Part of a small language model's weights.
Architecture: RMSNorm before each block, rotary positions, biases on query, key and value, tied embeddings, normalized queries and keys.
MLP neurons of a small language model. Each row is named by its layer, matrix (gate and up: input weights; down: output weights) and neuron, and shows model dimensions 0-63. Each number is 128 + 32 x the weight over its row's rms, rounded and kept within 0 to 255. A neuron's up and down rows have the sign that makes its largest values positive.
Before each neuron's rows, "fires before" lists the tokens most often just after its 100 highest values on Wikipedia text that the model never trained on.

fires before: " the", ",", " it", " ", " a", " he"
L8.gate549 [123  85 117 172 189 116 135 128  55  94 108 150 118 158 119 101 146 134  98  98 166  81 140  94 142 161 106  97 109 181 138 112 134 104  98 104 133  79  97 133 110 116 104 122 102  71 165 199 104 122  92  97 152  78 131 123  89  95 119 128 114 160 120  84]
L8.up549 [140 126  69 133 144  81 124 158  69 140  95 140 128 128 108 117 134 178 123 139 129 120 133 153  98 154 137 124 128 176  86  78 110 187 100 168 151 138 105 110 138 144 119 118 142  78 184 126 136  38 103  84 110 128 122  82  95 110  96 125 181 130 126 135]
L8.down549 [162  92 146 144 119  97 136 112  57 103  99 140 129 119 159  93 126  80 143 117 150 106 129  66 137 143 119  99 126  97 131 126 142  98 116 121  75 114 152  82 142  66 156 141 117 118 121 102  73 133 178 151 143  84 104 155 159 115  58 117 123 136 110 121]

fires before: "ment", "r", "d", "s"
L12.gate981 [114  77 109 132  98 157  85 125 100 135 134  77  90  75 176  95 100 110 125  54 110 137 145  85 136 159 153 152 122 109 114 156 124 173 104 107 122  92 136 139  75 156 129  94 136 112 109 139 171 174 159  77 145 115 171 104  80 131  57  75 186 132 163 107]
L12.up981 [ 65 140  72 147 109 128 122  76 169 128  77 173 102  84 129 128 148 144 138 150 122 158 128  89 155 108 167 121 123 136 128 159  81 126 139 123 116  87 105 119 214 153 130 129 172 107 123 170 187 156 147 112 175 131 108 139 134 116  92 117 165 122  81 108]
L12.down981 [ 72 113  98 151 119  79 115 153 145 156 148 159 109 193 129 140 119 133 106 134 101 157 126  87 115 117 131 116 123 121 128 135 107 142 102 123 156 128 103 182 183 106 108 110  81 150  89 160 165 146 128  68  71 131 138 137 133 132 218 198 130 139 116 105]

fires before: " the", "ed", "ing", " its", " their", "ation"
L7.gate1030 [ 94 122 112  83 131 161 144 154 136 119 151 158 125 153 166 137 179 147 118 103  88 114  71 128 175  77 142 141 142 166 158 105  99 104 104  72 117  56 175  89  79 123  74 150 108  75 102 146 117  96 117 133 158 167 140 145 142 226 107 124 153 116 128 163]
L7.up1030 [138  98 117 195  83  98 170  99 138 142 128 139 140 188 186 122 132  87  75  95 104 113 118 160 136 127  94 145 154 124  89 163  89 137  95 146 156 114 193 170  88 118 148  58  99 142 136 139 106 172  73  83 125 138 108 191 177 133 184 164 120 122 112 109]
L7.down1030 [182  32 101 169 134 112 150 125 145 163 170 158 116 160 179 139 137 179 177 107 113  54 147 133 177 111 112 193 111  91 113 104 105 127  86 142 109 132 138 117 155 136 143  88 123 185  86  91 238 160 132  97 147 144 160 106  71 155 113 128  94 153 139 125]

fires before: "s", "ed", " as", " with", "ic"
L5.gate921 [183 107  90  82 108 150 138 118 113 143  90 161 140 119 143 132  87  93 118 146 130 118  74  85 157 101 180 123 123 170  79 166 107 103  81  78 108 137 174 192 150 137 118 129 113 140 116 138 160 136  90 174 124 137 137 102 197 105 122 137  98 126 133 135]
L5.up921 [128 139  90 158  93 189 167 162 153 135 136 183 118 133 126 120 128 107 114 146 146 178 113 126 115  73 109  53 127 103 141  99 103 120  76 118 138 118 167  59 101  67 144 127 212 176  98  78 159 103  77 128 141 148 119 165 146 155 119 138  87 130 154 123]
L5.down921 [122 169 150 160 140 152 196 121 135 117 127 137 113 140  92 106  84 153 143 157 117 183  94 156 110  91 121 159 163 103 121 127  60 129 111 162 116 140  74 169 150 119 108 115  49 177 136 129 124 163 122 144 163 132 172 139 107 162 122 167 131 157 104 111]

fires before: "ed", "end", " in", "d", "b", " by"
L10.gate506 [159 111 115  91 134 144 108 154 137 160 170 108  81 169 210  84  91 120 100 133  84 144 105 106 136 125  68 201 173 144  79 125  91  59 110 106 130 124 166 150 122 159 132 109 159 122 111 155 100 163  85 145  91 138 149 127 161 147 163  90 143 178 123 164]
L10.up506 [ 74 188 142 184 164  78 176 101 184 136 100 119 137  97 148 143  82  96 186 118 171 134 131 125 148  79 110 111 163 165 136 131  62  77 137  66 130 115 109 118 179 134 121 144  96 161  63 149 111 149 141 125 166 154 146 148  64  90 120  93 105 113 162 114]
L10.down506 [182  96 125 105  92 177 151  95 160 138 169 130 116  95 165 159  39 133 174 141 117  85  93 125 113  70 105 155 167 162 188 150 119 150 112 155  89 114 112 122 175 110 111 137 142  87 149  92  85 162 122  74  73 115 149 115 123 126 212 111 177 156 139 119]

fires before: " of", "ic", "s", "ner", "y", "ed"
L5.gate870 [155 110 143  89 147 200  91 125 113  66 119 204 155 140 169  90 140  89  97 125 161 124  66 135  75  92 112 141 164 129  91  91 124 110 181 107 123  90 132 107  78 112 117 151 141 109 144 171 117  60 133  80  83  78 129 156 103 133 149 166 112 145 133 111]
L5.up870 [142 112 148 147 172 149 118 128 174 108  51 137 151 131 115  85 100  88  83 142 119 148  75  95 133 109  66 145 101 156  87 137 119  92 133  79 156 117 152 146 186 119 111 132 170 127 171 153 104 142 159 124 132  95 107  93  72 116 108 141 108 159  94 108]
L5.down870 [199  55 170 153 158  95 156 161 120 126 148 124 178 159 108 136 182  83 152 105 133 148  84 150 195 164  58 113  83 115  89 141 101 153 179 112 115 159 162  87 174 161 107 106 140 168 127 160  81 121 103 127 167 113  80 183  90 172 162 107 136 186 138  75]

fires before: "s", " as", "ed", "it", "\n", " in"
L4.gate681 [133 127 108 132 169 244 144 110 138 128 148 140  90 117 130 154 158  81 151 139 153 172 122  90 108  80 155 119 116 131 106 130 118 122 143  90  73 100 159 121 105 125  95 157 151 161 137 191  79 131 154 103 108 121 174 159 189 100 133 112 107 224 126 158]
L4.up681 [120 143  78 128 192 149 159 103 149 141 113 111 138 131 125  80 102 151 178 111 126 144 107 100 124 120 171  86 107 171  97  97 146  84 103 153 148  96 135 103  90 139 140 203  95 155 105 112  93 138 135  76  89 204 184 118 129 117  98  94 130 210 202 109]
L4.down681 [ 89 113 118  98 146 112 176 110 167 113  61 127 172 125 115 116 112  89 187 135 120 148 195 180 154 102 165 131 168  93 133 155 142 121  90 136 109 105  85 125 119  92 146 127 100 178 141  89 142 108 127 155 140 172 136  98 107 125  99 164 168 175 113  87]

fires before: "ed", " the", " a", "ing", " "
L7.gate322 [114 162  83 144 155 159 143 119 112 119 101 100  63  92 155 150 142 163 129 134  98 191  29  88 160 149  69 171 160 129 148 110  95 125 117 161 148 129 134 200 127 141  98 158 123 109  59  82 124 143 154 111  93 132 146 187 133 139 137 121 161 146 219 127]
L7.up322 [152 119 112 129 114 114 181 137 187 162  84 146 108 152 154 125 215  95 123 127 135  99  72 126 148 123  82 141 117 130 132 148  91 105  45 196 140  60 118 113 157  85  88 101 128 129  96 120 169  79  94 100 144 106 143 182 151 131 137  81 195 105 162  97]
L7.down322 [ 91  90 150 170 137  74 113 123 110  94 134 121 184 198 163 159 136  92 155  98 133  64 166  93 147 130  70 225 103 138 136 168  56 158 149 148 180 105 151  71 128 169 159  94 197  83  92 104 160 158 129 111 107 183 114 147 128 140 134 135  75 175 165 103]

fires before: "ia", "ian", "y", "s"
L12.gate116 [136 117 143 104 154 170 128  85 143 154  98 140 147 162  81  85  92 122 162 134 101 101 174 175 144 135 117 127 116 149 121 117 110 116 108 112 138 102  73 126 123 125  87 113 171  80 167 155 154 130 122 150 110 117 122  86  90  81 177 111  96 171 184 111]
L12.up116 [ 98 107 116 117 118 153  86  84 105 146  97 105 181 132 122 162  99  95 147 166 101 146  73 144 137  87 141 117 167 135 120 122 107 127  81 125  93 125 144 154 120 142 160 138 100 111  95 152 193 125  51 132  94 134 183 142  89 139 152 171 188 147 126 138]
L12.down116 [115 144  67 137 179 114 114  97 123 196 153 136 106 141 114 182  93 134 138  99 139  95 118  79 107 110 152 155 130 124 117 138 163  96  80 161 125 158  70 139 103 156 121 153  76 143  70 151  97 145  50 106 154 111 115 143 136  84  78 126 110 114 142 163]

fires before: "-", "et", "en", "u", "ish", "is"
L7.gate459 [159  70  95 161 154 145 176 155 143 150 187 119 152  59 174 126 111 112 184 162 152  95 101 183  49  89 123 189 114 110 122 148  84 190 121 154 115 116 153 142  59 106 151  85 154 160 169  48 185 104 155 135  66  76 158 117 143 173  90 103 124 131 117 137]
L7.up459 [171 127  96 175 181 116 161  86 137 132 107 101 127 127 136 161 107 161 157  48 121 111 206 169 117 173  73 129  89 100 129 122 129 162 152 126 110  89 130 153 118 188  98  94 185  95 135 106 132 121 119 155 128  89 106  77 111  99 174 128 108 170 149  81]
L7.down459 [194 103  91 103  84 113  70 115  62 165  84 118 116  89 135 152 162 122 138 173 169 163 172  68 193 113 109 132 124 130 155 151 113 114  91 113 112 142 175  84  60 141 146 118  90 162  94 103 147 133 159 161 100 148 153 138 141  56 149 138 106 127 151 147]

fires before: " the", " which", "fer", " their", " "
L10.gate926 [140 178 163  86 145 122 116 148 145 173 123 155  98 110 164 133 138 117 144 124 125 171 107 172 160 132 113 120 120 117 146 140 126 183  99 112 134  96  67 154 126 143 111 126 194  78 115 149 163 118  52  90 121  80 111 166 141 121 122 124  89 185 135 108]
L10.up926 [121 118 125  96 133  92  79 106 130  69 134 112 129  98  38  94  74 156 120 144 132  67 106 169 147 151 118 112  88  99 101  97 122 144  91 155 131 124 131  98 162 141  89 126 159 146 124 150 115 160 141 103 160  81 150 157 100 106  97 121 109 120 138 143]
L10.down926 [149  72  94 140 196 153 133 167 111 118 106  87 204 140 153  79  72 137 129  87 145 156 186  94 217 128 176 101 158  55 107 160  71 203  70 149  91 161 125 163 122  90 149 163 119 124 140  90  68 155 156 133 163 146 149 138 153 172 152 134 180 159 160 120]

fires before: " of", "ic", "s", "y", "ner", "o"
L3.gate611 [144 171 165  87 214 131  97 114 125 107  66 162  93 136 135 115 118 110 167 133 106 118 105 143 153 138 129 143 129 180 179 118 116 130 167  95 126  62 140 145  82 166 166 148 135  70 173  73 143  95 105 157 161 158 151 126 163 136 142 156 116  83 137 100]
L3.up611 [124  91 103 142 174 104 127 142 136 110  82 177 157 103 112 157 119 105 108 153 138 109 123 137 119 114 147  93 109 134  46 103 113 110 145 129 135 192  97 151  87 101 183 136  73 189  67 130 151 113  85 150 168 123 178  96 107  92 102 151 115  91 118 135]
L3.down611 [163 133  61 158  84 141 185  89  92 150  70 149  99 129 117 121 127  89 129 106 118 119 110  98 100 101 107 115  71 141  75 167 105 179 201 106 132 181 151 167 131 152 100 158  86 177  95 156 128  86  87 147  95 135 120 174 147 112 169 172 151 158 149 154]

fires before: "d", "ent", "s", "y", "ity"
L9.gate939 [118  69  67 164 138 189  85 124 143 117 188 126 110 179 107 132  91 145 163 168 124 142  61  90 122 147  96  84 161  85 169 177 128 101 136 113 118 132 117 162 147 117 131 145 115  93 165 102 113 110 159 151 155 146 189 183 175 112 142 128 136 188 112 104]
L9.up939 [151 120 176 151 156 192 145 109 153 125 144  60 114 143 126  68 135 143 140 140 198 174 167 113 165 100 170 146 134 114 109 172 160 139 107 172 149  96 166 170 136 144  63 139 105 146  98  91 119 144 143 155 108  94 141 151 124 163 140 117 150  73  90  95]
L9.down939 [108 182 145 115 185 119 111 142 111 111  78 177  90 141  87 124  90 138 187  95 156 177 115  96 161 137  86 135 122 105 167 159 139  92  90 176 130 114 143 143 141 150 177 183  90 161 122 149 152 155 154  95 161 176 127 103 136 150 150 107 102 129 106 135]

fires before: "ed", "ing", "es", "e"
L12.gate944 [ 55 142  90 127 171 144 118  96 130  78 155 139 102 198 174 101  80 120 180 140  66 129 110 127 185 148 112 150  98  97 124 117 153 142 124 157 158 184 108 104 135 184 120 114  96 136  56 121 144  85 119 123 115 194 155 170 148 163 146 118  98 116  87 166]
L12.up944 [ 74  26 118 118  99 136 150  97 143  95 153 125 118 110 171 101 114  92  88 191 101 134 152 110 150 121  99  83 156 138 100  91 107 165  94 133 138 130 107 108 110 161 157 146 168 169  96  99 135 126 122 131 121  73 173 175 133 135 100 103 119 156 148  88]
L12.down944 [148  67 138 148 121 117 152 127 108 112 152 170 101 158 130  98 111 117 146 126 141 136 147 118 181 139 104 225 137 142  92 117 155 192 120 152 113 173 110 115 138 172 136  78 142 123 133  96 167 112 121  94 103 109 148 145 131 163  95 135  68 136 122 145]

fires before: "d", "s", "ed", "ized"
L10.gate449 [191  71 118  87 222 128 119 111 133 137  97 173 142 113 166 188  66  74 178 172 148 164 158 178 195 107  94  36 134 125 145 118 108 156 133 129 115 138 166 120 118 155 141 139 152 147 123 147  75 117 161 106 108 186 135 200 150 163 118  68 137 178 113 122]
L10.up449 [100 150 144 156 143  85 126 111 184 168 145 164 103 101 157  74 166  94 137 168 155 161 201 121 149 123 131  69 123  98 130  91  81 108 146  97 160 130 145 136 141 124 112 225 184 149 139 170 106 153 111 135 172 137  88 133 122  83 127 143 135 200 176  91]
L10.down449 [115 159 170 145 104  74 142  92 136  90 151 142 110 168 136 108 126  89 175 127  97 182  81 102 114 157 116 105 121 113 145 158  98 103  82 162 119  56  79 145 130 110 193 163 130 159 108 159 132 131 100 116 131 163 145 110 119  97 149 132 161 168  80 111]